python train.py --num_hidden_layers=12 --hidden_size=192 --num_attention_heads=6 --num_key_value_heads=6 --head_dim=64 --intermediate_size=768 --vocab_size=4096 --hidden_act="squared_relu" --norm="layernorm" --norm_place="pre" --norm_eps=1e-05 --positions="rope" --rope_theta=10000.0 --rope_fraction=0.5 --qk_norm=false --attn_scale=0.125 --bias="none" --tie_word_embeddings=false --parallel_block=false --init="uniform" --init_std_qkv=0.0269 --init_std_o=0.0 --init_std_up=0.0269 --init_std_down=0.0 --optimizer="adamw" --learning_rate=0.00199 --beta1=0.9 --beta2=0.98 --weight_decay=0.11 --lr_head=0.00816 --warmup_steps=241 --schedule="wsd" --decay_fraction=1.0 --decay_shape="pow" --final_lr_fraction=0.02 --batch_tokens=65536 --max_seq_len=1024 --doc_mask=true --train_tokens=244800000 --max_steps=3736 --dataset="wikipedia_en"
MLP neurons of a small language model. Each row is named by its layer, matrix (up: input weights; down: output weights) and neuron, and shows model dimensions 96-159. Each number is 128 + 24 x the weight over its row's rms, rounded and kept within 0 to 255.
After each neuron's rows, "fires on" lists the tokens most often at its 100 highest values on Wikipedia text that the model never trained on.

L6.up311 [119 108  98 111 123  91 128 130 164 122 125 133 108 132 127 122 143 157 124 123  96 129 132 164 126 114 143  99 162 136 136 143 119 121 115 138 127 120 136 151 105 155 117 134 104 158 137 116 124 147 115 138 156 136 116 106  81 106 125 122 139  71 166 135]
L6.down311 [129 141 162  96 149 146 137 139 142 150 137 171  97  90 106  75 132 100  88 111 146 154 116  90 107 115  87 127 114 130 141 155 127 139 132 137  99 135 128 119 169 145 136 122 172 117 129  87 149 146 150 111 113  81 128 100 156  82 142 149 100 170 149 129]
fires on: " ", ";"

L9.up307 [137 140 105 126 178 143 145 104 106 131 104 158 103  87 132 110 119 153 124  96 160 121 116 104 139 165 133 141 139 114 164 131 151 163 132 140 115 119 121 119 105 127 153 135 129  97 157 126 139  96 103  95 156 110 139 125 125 121 120 165 145  74 139 119]
L9.down307 [165 121 146 124 118 151 137  63 140 140 108 110 102 117 171 134 104 122 119 161 134 117 145 130 141 128 136 136 117  82 144  98 137 124 121 133 110 129 135 106 128 152 117 109 119 132 120 154 107 129 115 127  87  46 120 124 107 151 132 112 113 120 137 109]
fires on: " of", " a"

L5.up314 [130 133 104 112 132 151 121 135 108 136 125 113  98 112 100 114 136 132 131 118 184 141  87 168 125  96 123 124 118  95 127 131 108 101 136 149 119 141 135 147 157 104 153 137 140 152 176 117 155  85  79 111 164 108 132 120 101 133  84 124 177 145 122 127]
L5.down314 [122 110 157 148 126 162 113 117 160 120 141 111 110 152 124 255 115 137 144 120 126 138 129  95 133 125 120 129 131 122 141 115 118 118 144 124 136 133 108 126 121 129 140 110 164 161 121 121 147 135 128 133 111  26 138 138 101 119 115 118 110 174 130 131]
fires on: ".\n\n", "\n\n", ")\n", "\"\n", ").\n\n"

L2.up729 [ 76 153 144 138 123 132  91 134 120 108 113 130 139  80  97  96 126 115  95 125 126 148 119 121 139  98 177 132 156 137 132 137 138 125 110 161 134 151 149  82  94 120 135 169 104 185 154 134 101 106 143 131 131 127 119  71 127 152  91 125 108 127 144 177]
L2.down729 [ 84 198 116 115 139 147 114 141 122 134  71 126 168 103 106 107 113 155  84 161 130 194 121 113 127 142 150 150 135 122 121 132 148  95 127 142  81 160  93  89 123 122 105 161 138 168 133 115 105 168 130 130 143  95 121 112 125 160 132 121 120 132 126 109]
fires on: " re", " con", " ob", " trans", " Os", " U"

L9.up485 [155 133 136 154 102 131  92 110  73 141 117 135  81 129 109 139 101 154 134 112 111 140 139 138 118 154 158 109 154 126  77 138 110 118 118 117 203 161  92 120 117  87 111 153 128 110 148 133 116 138 114  68 121 121 121 122 115 197 117 114 172 137 138 154]
L9.down485 [155 149 157 176 136  90 156 189 123  75 101 131 151 148 130 103 139 111 115 149  80 146 121 160 137 145 176 119  99 139 136 159 114 169 137 130  94 124 136 153 145 115 131 136 127 106 151 169  91 140 129 100 133  85 150 127 112 129 144 124 152 143  84 148]
fires on: "N", " rem", "n", " ren", "m"

L9.up561 [103 126 110 100 153 115 126 123 130 136 117 101 111 142 124 167 138  70 142  81 174 148 101 194  79 120 134 117 139 135 118 152 119 157 128 153 118 163 135 131 105 127 150  94 134  73 159 139 141  95  99 106 108 126 138 137 116 131 129 144 146 106 165 127]
L9.down561 [148 177 103 122 137 138 140 133 138 117 124 139  97 114 108  65 123 147 102 137 168 114 179 122 118 152  98 133 114 137 136 129 136  61 122 106 105  80 134  77 166 120 142 137 159 153 119 143 167 123 152 111 186 115 118 106 154  85 102 116 104 142 121 122]
fires on: " in", " F", " on", "p", "-f"

L5.up496 [141 123 127 131 143 149 123 124 166 103 166 114 115 122 113 106 116 140 161 116 146 121 144 129 144  88 124 112 145 128 100 146 142 136 142 132 149 117  66 142 123 156 133 124 136  97 109 102 160 106 100 143 131 133 148 148 160 151  90 127 130  75 182 125]
L5.down496 [193 100 146  70 116 120 138 118 156 166  84 103 176 158 138 148 137 121 121 127 136 110 112 137 145 150 102 129 111 151 158 111 127 166 136 155 112 124 152 133 144 148 122 161 122 136 132 114 113 125 129 125 109  61 169 109 118 108 124 109 136 155 189 128]
fires on: "ay", "am", "as", ",", "at", "av"

L5.up334 [147 162 110 125 147 142 130 117  84 126 148 122  97 129 105 109 137 103 138 107 135 151 132  89 144 131 122 117 157 155 145 120 104 145 154  94 117 110  83 105 157 148 114  82 153 113  97 134 131 118 101 101 125 155 148 103 132 163 120 128 100  83 101 133]
L5.down334 [140 176 104 141 127 151 104 111 135 135 132 160 133 132 144 105 119 145 101 158 133 118 120 114 112  89 183 109 134 147 121  91 115 102 132 157 119 147 150 106 100 122 134 162 109 130 118 137 113 180 114 107 162  60 137 128 126  73 104 137 111 134 113 126]
fires on: " of", " that", " pract", "ied", " Catholic"

L5.up322 [ 80 135 119 111 114 133 114  91 105  97 155 144 146 172 151 149 132 105 120  73 129 127 147 163 120 171  98 115 166 137 109 146 101 131 143 134 125 158 167 125  97 118  86  98 124  99 145 155 124 144  85 116 129 192  96 108 108 143 141 139 143 112 165 129]
L5.down322 [101 114 139 136 148 124 165 127  86 110 128 145 162 112 130 106 148 129 132 162 127 152 157 137 111 150  87 137 145 137  83 109 124 102 174  97 140 169 201 139 104 109 143 136 120 132 123 145 116 133 141 143 131 140 143 127  73 117 148 129  90  93 134 120]
fires on: " f", "or", "ls", "ru", " mon"

L9.up331 [136 152 147  92 135 130 114 119 110 141 118 107 120 143 137 132  90 171 103 134 116 118 138 120 157 103 147 143 110  92 147 161 131 135 116 152 143 132 134 124 156 141 117 158  82 129 153 129 155  83 113 108 171 135 110  95 152 165 108 123 102 115 154 125]
L9.down331 [115 139 105 158 166 145 110 103 121 154 111 127 110 117 173 137 131 142 157 131 128  99 103  59  92 114 138 120 130 146 137 133 164  96  73 128 125 130 158 134 113 140 102 134 181 106 134 138 125 126 124 125 129  96 142 117 118 117 152 111 118 126 162 140]
fires on: " |\n", "ro", "E", " |", "ly", "ol"

L9.up368 [121 121 162 103 138 122 129 129 103 140 145 113 104  44 103 121 149 133 132  78 155  98 139 123 196 172 159 123 110 162 110 136 121 150 138  76 146 135 128 154 128 147  96 154 112 164 135 146 121 141 151 144 125 130  92 114  98 164 107 118 137 110 128 185]
L9.down368 [126 163 103 176  94 125 161  69  98 131 131  96 141 132 100 115 106 102 125 144 128 154 110  95  92 137 109 154 122 144 127 142 127 148 104 127 101 153 129 130 106 166 158  97 106 119 104  98 152 155  92 123  89  83 146 200  90 108 142  94 118 130 148  93]
fires on: "J", "O", "L", "E", "A", "S"

L8.up250 [159 135 143 143  73 133 120  84 159 136 125 116  92 136  73 113  96  66  92 159 104 142 139 139 102 140 173 129 154 111 124 124 120 134 135 118 146 114 102 122 189 155 154 119 130 131 159 131 150 120 111 140 123 137 135 132 144 199 113 140 108 121 132 122]
L8.down250 [125 103 115  40 136 141 146 116 130 145 144 152 113 153 155 134 120 117 139 105 108  84 122 121 149  94 112 162 120 137 170 160 120 146 118 142 123 102 161 117 136 108  84 145  93 151 181 117 143 112 155 147  91  72 140 113  85 152 121 117 126 144 108 143]
fires on: " in", " on", " at", " about"

L8.up758 [159 141 133 104 106  59 166 129 135  96 195 115  85 107  99  87 101 162 101 122 111 137 134 112 110 150 147 126 113 116 155 126 134 110 116 103 118 123  64 119 127 148 124 132 113 126 117 101 154 170 101  96 118 151 138 150 162 145 130 144  95 124 133 138]
L8.down758 [153 164  87 130 101 135 143 130 151  93 125 151  97 118 126 110 173 144 119 160 112 140 121 149 110 131 137 148 111 137  73 134 146 144 168 136 140 129 171 103 107 159 129 136 126 135 110  95 132 136 122 159 121 110 128 120 166 122 110  92  96 123 150 127]
fires on: "es", "s", "akes", "ins"

L9.up399 [112 117 117 134 125 134 101 150  96 104 151 121 109  91 119 142 170 122 137 112 139 107 146 123 145 153 142 133 189 127 113 138 138 119 134 109 142 123  82 116 183 141 140 114 165 105 178 113 134 126 125 122 115 117 111 127  94 130 138 140 164 105  88 151]
L9.down399 [ 76 127 122 138 125 161  82 134 149 108  85 166 150 126 125 149 127 124 134 159 112 144 129 134 128 121 103 182 112 115  84 108 114 112 142 144 106 159 120 127 113 132 162 141 163 174 148 137  64 111 132 127 137 129 119 110 133  97 123 128  99  98  94 137]
fires on: "\n", "y", "on", "by", ")\n", "and"

L8.up693 [131 153 111 113 109 138 126 116 145  73 137 136 113 130 140 134  99  63 135 146 161 128  95 106 159 140 132 139 148 102  98  96 134 141 122  92 137 150 140 126 144 106 169 122 139 121 140 126 135 133 107 112 107 122 139 115 123 185 129 133 157 129 136 146]
L8.down693 [134 142 114 110 152 168 148 137 108 170 129 134  78  99 123 160 127 142  89  92 129  97 119 100 127  83 135 143 110 122 148 126  87 124 135 101 131 132 155 109 125 146 141 124 130 134 134 146 121 146 176 148 182  76  67 149 115 127  96 115  99 100 101 144]
fires on: " in", "-", " of", " at"

L9.up653 [144 109 156 115 107 108  96 113 150  89 161 139 130 118 133 107 112 161 140 127 125 137 153 114 145 151 136 156 153 101 138 144 181 130 152 134 132 128 114 132 143 147 145 123 110 153 170  96 144 164 149 123 127 150  99 107 117 162 128 110  91 133 130 109]
L9.down653 [130 169 160 111 118 148 143 137 138  99 115 138 123 113 128 128 136 150 135 153 120 161 154 113 136 143  67 143 110 108 114  66 134 131 112 119 178 181 153  94 117 120 143 137 135 130 128 133 143  95 116 143 106  80 133 148 166 127 133 151 110 136 128 169]
fires on: "ing", "e", "es", "ed", "s"

L6.up365 [147 116 178 100 129 151 122  99 153 127 112 116  87 128  94 148 121 156 170 124 123 116 152 139 140  99 167  98  97 108 112 145  89  99  97 118 128 129 129 140 151 137  80 148  85 136 115 124 113 117 110 136 160 162 110  97 123 115 139 131 154  74 141 166]
L6.down365 [110 144  86  70 157 112 159 125 172 125 119 160 109 134 123 114 115 145 116 137 150 118 118 108 124 117 153 136 143 165 134  88 125 144 130 108 109 114 170 168 157  94 102 120 151 112 144 123  97 120 148 158 120 117 120 122 109 100 168 165 127 155 179 131]
fires on: " |", ";"

L8.up684 [157 123 161 109 130 111  92  98 158 141 123 107 161 141 150  75 144 141 139 125 159 101 129 125 131 138 137 144 136 105 170 131 114 163 184  88 129 146 110 104 143 192 111 130 146 110 116 153 150 140 149 117  96 171 123  99  95 163 130 124  92 120 128 136]
L8.down684 [116 124 114 113 167 120 119 187 136 117 123 174 103 122 155 134 158 124  83 146 140 154 128 121 173 126  88 133 132 117 110 116 178 150 122 207 122 131 139 111 133 150 142 119 113 102 126 166 142  99 135 142 136 102 113 135 128  93 162 164  81 140 138  87]
fires on: "ed", "e", "es", "ell", "ric", "red"

L8.up157 [101 111  96 123 138 107 126 173 110 130 184  80 147 151 140 132 126  87 178 133 132 139  96 136 165 119 151  85 126 127 124 128 116 139 149 149 129 120 123 137  94 158 140 147  93 117 139 122 126 123  64 169 163 146 105 172 149 155 140 115 133 149 134 127]
L8.down157 [176 153 134 118 126  73 146 121 133 137 136 119 129 157 151 113 140 120 114 132 141 135 117 100 138 108 110 134 133 156 148 147 127 130 103 158 128 100 100 135 112 128 109 155 149 146  98 120  99  99 154 118  90  99 132 103  78 113 152 155 114 113 167  98]
fires on: "os", "ia", "as", "am", "is"

L2.up74 [ 96  89 117 113 162 103 140 150 139 160 158  77 136 109 105  93 124 119 179 131  97 141 142 108 113 155 126 130 131 153 157 125 127 141 124 128 148 105 107 120 126 124 125 132 135  97 162 146 142 112 109 108 108 145 125 132  98 116 166 133  88  79 137 128]
L2.down74 [140 156 108 116 124 161 106 152 114 143 112 153 113 146 131 175 110 162  93 141 127 112 100 112 115 124 134 145 121 143 121 126 121  86 147 154 144 145 185 137 151 124 122 126  96 160 117 133  99 112  93 176 132  61 133 147 105 110 119 120 156 161  99  91]
fires on: " Best", " for", "%", "usic", "edy", " French"

L8.up70 [135 119  67 111  97 128 126 110 101 109 110 111 118 131 132 128 109 142 142 143 147 166 145 127 147 103 131 109 167 140 102 137 137 117 128 162 160 146 152 156 171 111 109  86  98  89 147 121 145 166 124 122 149  94 116  98 113 152 130 128 179 128 150 125]
L8.down70 [120 154 170 106 166 157 126 138 168 115 143 119 137 133 135 128 136 122 131 104 124  92 120 118 146  95 137 135 120 150 114 114 145 118 109  55 133 153 139 145 154  94 150 141 141 133 107 122 129 133 161 124 203  81 122 123  91 152 125 135 132 120 127 139]
fires on: " of", " L", "L", " l", " in", "ern"

L2.up179 [105  95 151 132 141 152 118 129 122  79 135 135 122 149 142 168 149 145 106 118 138 120 160 152 152 137 112  73 127 136 129 124 138 189 141 132 169 177 124 135 109 154  93 145 130 144 176  95 111 127 144  98 156 134  91  96  74 146 104 169 147 146 197 141]
L2.down179 [126 137 119 153 103 111 114 140 110 133 116 126 140 107 115 138 109 120  92 148 102 166 132 152  94 132 125 139 171 151 104 161 139 109 138 138 144 129  93 142 172 121  77 156 157 108  79 132  86 124 138 129 140 135 158 183 126 144 117 208 149 147 188 115]
fires on: " Comm", " comm", " opp", " pri", " exp", " rem"

L6.up736 [106 175  81  85 118 102 134 159 101  89 142 115 147 109 143  96 153 143 161 137 132 114 142 141 136 125 178 141 101 132 124 132 103 162 125  96 154 130 137 140 100 119 160 148 111 107 137  97 120 126  96 135 147 145 101  69 107 126 124 112 120 103 139 146]
L6.down736 [125 126 108 128  95 140 121 164 147 125  91 113 105 112 138  81 117 171 123 151 135 148  82 161 144  90  76 144  97 135 118 122  67 110 121 180 123 123 173 166 114 105 179 124 150 177 124 110 167 127 143  80 146  81 164 139 107 146 140 118 107 174 110  97]
fires on: " other", "od", "or", "ad", "ed"

L2.up209 [ 93 121 142  84 116 121 150 132 120  83 116 114 135 103  99  97 118 131 119 156 171 123 138 135  92 183 141  77 159 114 118 147 160 131 134 140 157 124 120 120 123  98 124 119 109 170 147  97 105 112 124 130 136 139 154  84 133 161 129 113 127 123 133 127]
L2.down209 [127 142 125 143 143 123 144 158 142 147 174 166 136 118 209 141 129 130 134 109 146 145 112 113 124 139 154 155 128 137 167 144  82 118 104 126 121  94 140 103 164 147  95 133 117  98 120 152 149 109 168 116  91 101 148 128 114 150 155 119 157 121 143 110]
fires on: " Le", "',", " For", " U", "ensus", " No"

L6.up550 [115 108  69 126 168 157  94 151 140 104 161 154 109 111 117 150 149 122 111 129 101 147 102 152 138 110 147 112 126 135 142 144 155 139 102 161 137 199 163 105 111 130 147 110 135 127 147 129 145  97 127  99 111 108 155 147 124 134  91 136 102  97 138 142]
L6.down550 [118 137 125 152  98 162 132 101 128 116 146  97 126 162 137 255 106 108 136 140 144 153 140 103 126 110 107 145 147 146 138 134 112 131 130 136 142 108 114 158 128 155 133 144 166 142 139 130 125 108 117 141 120   0 134 155 124 133  98 116 141 178  99  90]
fires on: " |\n\n", "\n\n", ")\n\n", ".\n\n"

L6.up83 [140 122 114 118 115  64  99 145 127 131 159 132  97  78 154 100 129 137 172 111 122 121 107 141 149 154 137 110 113 159 109 146 134 157 107 138 137 118 140 103 113 125 172 124  98 126 152 124 172 122 134  90  88 150 107 105 122 138 124 136 154 103 132 124]
L6.down83 [121 138 151 143 127 141 116 118 152  97 136 118 198 114 118 135 149 116 124 164 138 136 110  86  95 138  91 128 119 169 145 118 124 140 143 112 103 123  87 131 138 110 137 123 128 150 115 138 135 122 147 172  52  74 113 139 118  89 140 148 125 124 133  92]
fires on: " be", "st", " was", " being", "ent", "ing"

L5.up30 [104 104 107 131 169 149 148 148 114 141 146 108  59  66 145 115 113 116 160 108 163 134 100 122 166  97 190 106 140 100 114 165 126 172  90 127 141 115 107 145 127 156 134 164 155 114 142 153 135 143  80 148 152 140  80  94 111 149 112 137 135 126 133 123]
L5.down30 [124 112 112 155 118 115 165 141 136 135 129 167 130 103 107 124 173 102 122 112 143 143  84 133 137  93 107 109 130  95 138 139 157 162 130 115  83 137 127 162 169 142 148 146 171 125 116 108 167 178 121 141 139 127 127 145 124 167 120  96 101 165 159 126]
fires on: " v", " qu", " Qu", " ev"

L9.up576 [139 147  92 111 152 141 139 138  86 108 166  95 127  84 127 120  86 115 153 111 136 159 143 111 148 141 144 158 121 126 147 173 130 154 102 130 118 122 142 123 100  91 150 116 109 129 160 112 144 127 160  88 126 141 117 133  76 146 114 102 133 110 122 150]
L9.down576 [160 146 181 153 122 144  99 147 143 110 104 151 121 104 164 155 164 126 157 118 116 131 150 131 123 149 102  80 140 126 122  92 138 152 149 139  99 145 108 130 143 113 112 138 129 139  65 144  92 100 122 159 102  74 103 121 153  94 107 128 119 121 145 100]
fires on: " ", "ing", "ified"

L5.up378 [169 117  76 115 119 126 123 138 137 120 131  94 142 108 113  81 118  86 183 136 147 136 114 126 146 155 132  85 137 128 144 126 123 142  91 116 159 116 178 116 124 157 169 100 132 104 145 133 129 106 168 165 126 117 101  89  89 101 118 113 110 138 126 149]
L5.down378 [ 89 139 116 140 145 115 151 125 167 118 111 132  67 147  51 103 139 161 144 105 141 133 144 139 179  94  91 102 133 104  77 150 138 111 132 141  93  76 113 145 126 106 145 131 141 123 100 122 145 132 114  91 182 159 131 146 158 131 142 127 118 173 115 145]
fires on: "ond", "ed", "od", "j"

L8.up705 [112 107 101 146 136 140 160 150  92 142 132 100 102 101 117 127  63 153  96  94 133 142 151 146 174 149 129 129 127 115 139 138 177 146 112 131 102 140 174 120 100 141 120 100  96 121 144 101 126 129 139  98  92 165 168 151 104 131 125 100 132 109 154 114]
L8.down705 [107 131 185 119 128 151 108  97 115 108  82 144 118 177 133 141  74 109 123  80 156 158 103 118 119 177  91 120 126 194 128 108 107 171 156 117 101 148 124 134 135  90  87 120 123 139 120 158 151 130 132 105 121 154 138 128 131 105  81 155 126 133 146 138]
fires on: " |", "l", "ard", "ing", "at"

L5.up701 [146 129 128 112  78 113 195 128 111 125 153 127 103 127 111 137 141 131 110 111 149 127  98 146 127 115 140 103 171 102  93 135 145 122 141 177 196 155 102 158 130 125 124 127 121 134 147 108 144 113 114 111  78 120 122 108 120 142  82 123 150 132 116 159]
L5.down701 [163 137 161 118 126 144 138 135 125 117 131  99 126 109 150 224 125 137 131 108 153 136 140 121 123 128 102 138 126 103 105 125  79 103 116 131 147 149 133 142 140 136 108 138 191 138 139 119 151 121 126 173 102  22  58 158 134 142 156 124 123 172 112  90]
fires on: ".\n\n", ").\n\n"

L8.up391 [168  97 110  69  99 126 123 153  80 111 161 140 116 106 139 127 153 116 156  99 103 136 124 135 106 110 128 127 137 152 181 165 123 147 140 155 146 137 102  98 112 117  96 128 100 119 168  96 138 142  80 166 155 130 130  79 132 118 104 119 195 125 155 142]
L8.down391 [162 127 141 106  94 101 165 144 123 136 142 132  62 139 146 145 124 153 160 122 115 112 121 145 177 161 135 188 108 154 110 118 111  87 144 111 151 102 185  73 124 143 128 116 140 128 160 150 132  85 162 155 127  66 123 157 116 100 104 101 122 146 111 120]
fires on: " is", " was", " are", " and"

L9.up107 [113  85 143 122 127 127 112 155 105 130 122 180  86 123 115 119 154 111 114 107 175 108 125 119  85 135 151 132 152 153  83 123 108 140 149 135 177 155  98 141 141 137  83 128 121 132 160 145 146 130  76 139 129 127 142 127 108 133  95 182 145 116 111 159]
L9.down107 [133 116 128 146  91  81 113 123 115 129 138 139 110 129 127 134 130  96 132 104 104 162 121  94 128  97 109 145 122 113 136 150 159 176 110 160  85 124 122 169  94 170 149  96 124 150 147 150  99 121 113 137 128  73 145 144 146 126 110 127 123 120 151  97]
fires on: "A", "S", "E", "B", " be", "H"

L2.up155 [141 127 132 127 121 100  99 125 123 134 141 168 115  87 160 135 105  87 118 120 183 129 131 173 172 117 143  89 134  66 161 145 142 160  85 158 120 147 176 160 157 113 155 157 117 116 176 153 100 143 142 138 138 175  93 131 107 141 113 170 105 128 157 160]
L2.down155 [125  70 144 137  87  97 138 160 112 149 128 131 112 128 113  86 150 109 177 138 127 143 134 148 115 102 129  66 134 120 137 148  72 180  67 128  83 182 129 163 139 144 150 146 117 146 125 121 157 136 120 138 155 138 148 162 131 136 117 120 113 127 115 106]
fires on: " qu", " Qu", " Ch", " fun", "ug"

L8.up655 [107 128 138 115 123 112  96 148 143 122 127 106 118  59 156 142 111 109 110 178 135 146 116 130 114 127 135  97 149  91 117 129 147 123 133 181 134 144 111 116 175 172  82 145 124 141 124 115 137 101 117 113 155 115 131 114 141 146 122 161 127 107 166 145]
L8.down655 [103 189  88 130 114 137 144 144 177 123  99 116 127 135 111 106 128 138 119 147 115 123 123 109 116 119 129 152  89  88 103 147 137 140 164 176 100 138 136  92 121 155 124 176 158 125 155 150  90 145 114 156 146 133 117 119 147 136 138 121 128  95 120  94]
fires on: " o", " sub", " and", " trans", " con", ";"

L2.up489 [134 141  78  95 135 138 115 128 132 141 159 167  95 124 101 133 153 102  82 100  97 136 128 165  92 122 127 102 129 115 168 127  90 177 136 110 126 163 148 123  90 124 124 132 101 102 171 159 138 141 104  75 121 166 122 103 113 192 123 139 150  80 109 136]
L2.down489 [137 216  81 137 127 183 125 133 161 149  88 166 119 122 107 125 120 114  86 132 110 104 100 138 113 144 160 105 131 112 194 126 110 140 115 109 122 146 136 131 117 147 133 151  89  95 139 143 155 109 124 103 138 111 117 129 112 115 146 143 162 124 112  70]
fires on: " under", " For", "For", "nder", " without", " known"

L9.up330 [133 164 114 107 117 153 118 148 141 127 139 121 167 176 130 120 148 149  77 177 138 105 111 132 136  88 118 107 150  61 103 101  98 131 121 159 143 125 109 126 142 140 125 103 110 153 151 116 123  91 101 158 165 151 121 126 159 153 132 128 138 125 119 167]
L9.down330 [ 97 105 112 188 148 103 141 101  97 139 150  95 144  93 105 103 155 126 138 121 167 110 147 111 120 147 129 127 132 101 168 120 126 119 124 106 106 108 130 147 140 120 117 134  98 113  98 139 129 129 112 131 154 124  93 164 135 127 174  91 128 140 117 100]
fires on: "o", "c", "we", "pe", "por", "an"

L2.up366 [134 150 116 100 167 129 110 130 145 157 146 153 104 130 102  90 164  93  98 139 117 140 107 148  93 110 163 108 207 121 125 117 133 121  98 153 160 148 119 126 145 128 146 100 113 160 117 107 125  83  92 100 111 152 144  96 134 172 152 141 137 119 136 125]
L2.down366 [165 167 133  95 134 159 114  83 188 147 160 153 156 125 114 127 157 125 125 165 103 137 128 101 127 123 123 118 129 145 162 132  75 140  95 158 133 136 187 124 111 144  74 125 110 106 166 126 154 102 112 111 131 104 100 140 155 181 155 116 163 119 135  94]
fires on: " For", "',", " against", " without", " non"

L9.up184 [144 135 149  96 145 148 147 109 174 138 137 139 128 135 125 126 147 113 118 101 153 127 120 131 174 156 149 149 139 139 120 146 144 172 122 107 124  73  66 113 114 133 144 146 132 132 117 136 122 120  61 148 134 110  57 102 137 144 115 138 157 119 126 121]
L9.down184 [150 148  97  95 145 125  91 111 106 157 124 146 160 120 175 184 107 113 108 139 117 152 147 111 124 107 131 139 107 132 135 159 109 141 102 102 120 103 125 113 151 135 129 150 159 101 152 122 139 142 130 113 103  17 125 145 160 134  94 134  99 124  98 130]
fires on: " at", " of", " to", " from", " by"

L8.up600 [151 144  96 119  81  85 120  98 147 119 185 141 105 138 157  97 140 118 157 145 130 129 157 148 120 151 108 109 166 136 144 163 168 113 156  74 146 156 121 133 144  82 127 147 118 121 177 117 139 172  91 110 156 136 163 110 127 180 129 121 123 139  90 130]
L8.down600 [140 118 102 136 113 113 119 174 112 108 116 139 111 146 141 141  97 113 144 164 148 123 152 165 137 116 120 118 110  99 126 112 113 112 142 149 108 139 185 121  98 148 140 121 128 123 137 142 136 109 118 151 118  93 125 167 107 148 126  98 141  82 126 171]
fires on: "ing", " b", "es", "pec"

L9.up710 [135 110  82 156 128 156 106 175 116 118 151 108 154 122 143 144 127 133 112 135 114 139 128 152 135 125 124 122 159 151 154 162 122 120 141 159 140 141 106 128 139 126 149 120 158 115 167  75 169 104 127 115 130 113 132 147 107 179  94 126 141 133  99 138]
L9.down710 [122 131 117 157 132 155 128 142 111 135 134  95 112 123 122 204 133 107 117 133 148 143 145 133 154 129 114 119 127 138 119 125  97 114 145 121 119 124 117 126 140 136 156 137 174 130 165 121 144 134 105 124 159   0 105 161 116 148 117 152 133 177 118 115]
fires on: ".\n\n", "\n\n", ")\n\n", ").\n\n"

L9.up209 [147 128 140 145 129 132  92  97 113 103  95 150 127 103  90 141 134 130 129 139 129 120 160 136 166 143 124  79 155  83 109 124 188 144  81 137 151  98 117 114  98  90 132 115 150 113 144 124 110 115 129 170 195 170 119  80 155 123 148 119  93 127 126 124]
L9.down209 [145 107 126 131 147 133 106 120 147  90  95 130 139  97 116 124 111 165 131 105 151 118 123 120 126 148 146 138 152 121 136 116 124 101 162 109 103  90 128 112 151 161 150 117 108 162 114 159 115 116 145 136 101 125 138 162 132 142 143 143 136 112  86 118]
fires on: " \"", "198", "193", "199", "197", "."

L6.up377 [129 151 133  93 143 122 122 111 124 170 116 130 133 129 128 144 103 120 139 125  97 141 148 143 107 136 150 124 125 147  92 123 162 139 101 135 109 164 110 161 109 104  69 133 148 148 128 143 157 161 126 114 122 160 171 134 144 125 138  91 116  76 154 156]
L6.down377 [123 116 149  66 150 137 103  73  93 139 132  98 102 134 146 132 132 143 141 137  71 171 127  96 120 121 144 138 130 135  93 117 137 168 157 120 149 100 169 129 138 119 146 149 159 108 115 132 158 126 104 149 115  99 126 133  86 148 142 113 127 142 145 107]
fires on: "ro", " by", " Website", " Genus", "ight", " in"

L8.up57 [151 108 100 144 141 143 130 143  84 134 139 115 149 145 126 119 149 115 105 124 183 121 117 155 130 129 116 108 164 174 106 151 107 150 125 149 162 139 114 131 170 126 146 112 134  93 128  53 144 129 141 113 160 128 163 144 145 166 118 158 117 130 109 137]
L8.down57 [140 132 122 133 154 147 103 141 139 134 129 123 118 142 124 203 120 113 123 117 131 159 142 111 109 119 135 128 127 137 121 153  95 132 155 149 113 112 128 132 134 129 173 129 136 127 126  91 161 120  92 124 119   9 139 154 127 150  98 158 138 134  96 114]
fires on: ".\n\n", ".", " |\n\n", "\n\n", ").", ")\n\n"

L9.up129 [153 144 126 152 129 127 132 113 122 104 181 119 116 116 102 112  64 133 143  95 132 105 156 144 130 172 111 165  89 100  89 180 101 108 135 154 122 122 116 121 104 149 149 122 164 136 160 101 165 134 179 106 121 121 121 160  83 105 123 137 155 100 149 127]
L9.down129 [155 159 127  49 120 111 122 130 165 133 107 172 137 143 138 158 141 150 127 162 110 151  97  88  91 155 131 101 115 144 143 122 122 115 145 115 123 124 136 135 118 110 106 156 100 131 104 184 126 171 148 142  93 110 121 102 153 109 107 142 119 165  97 103]
fires on: " |\n", "\n", ")\n", "-", " "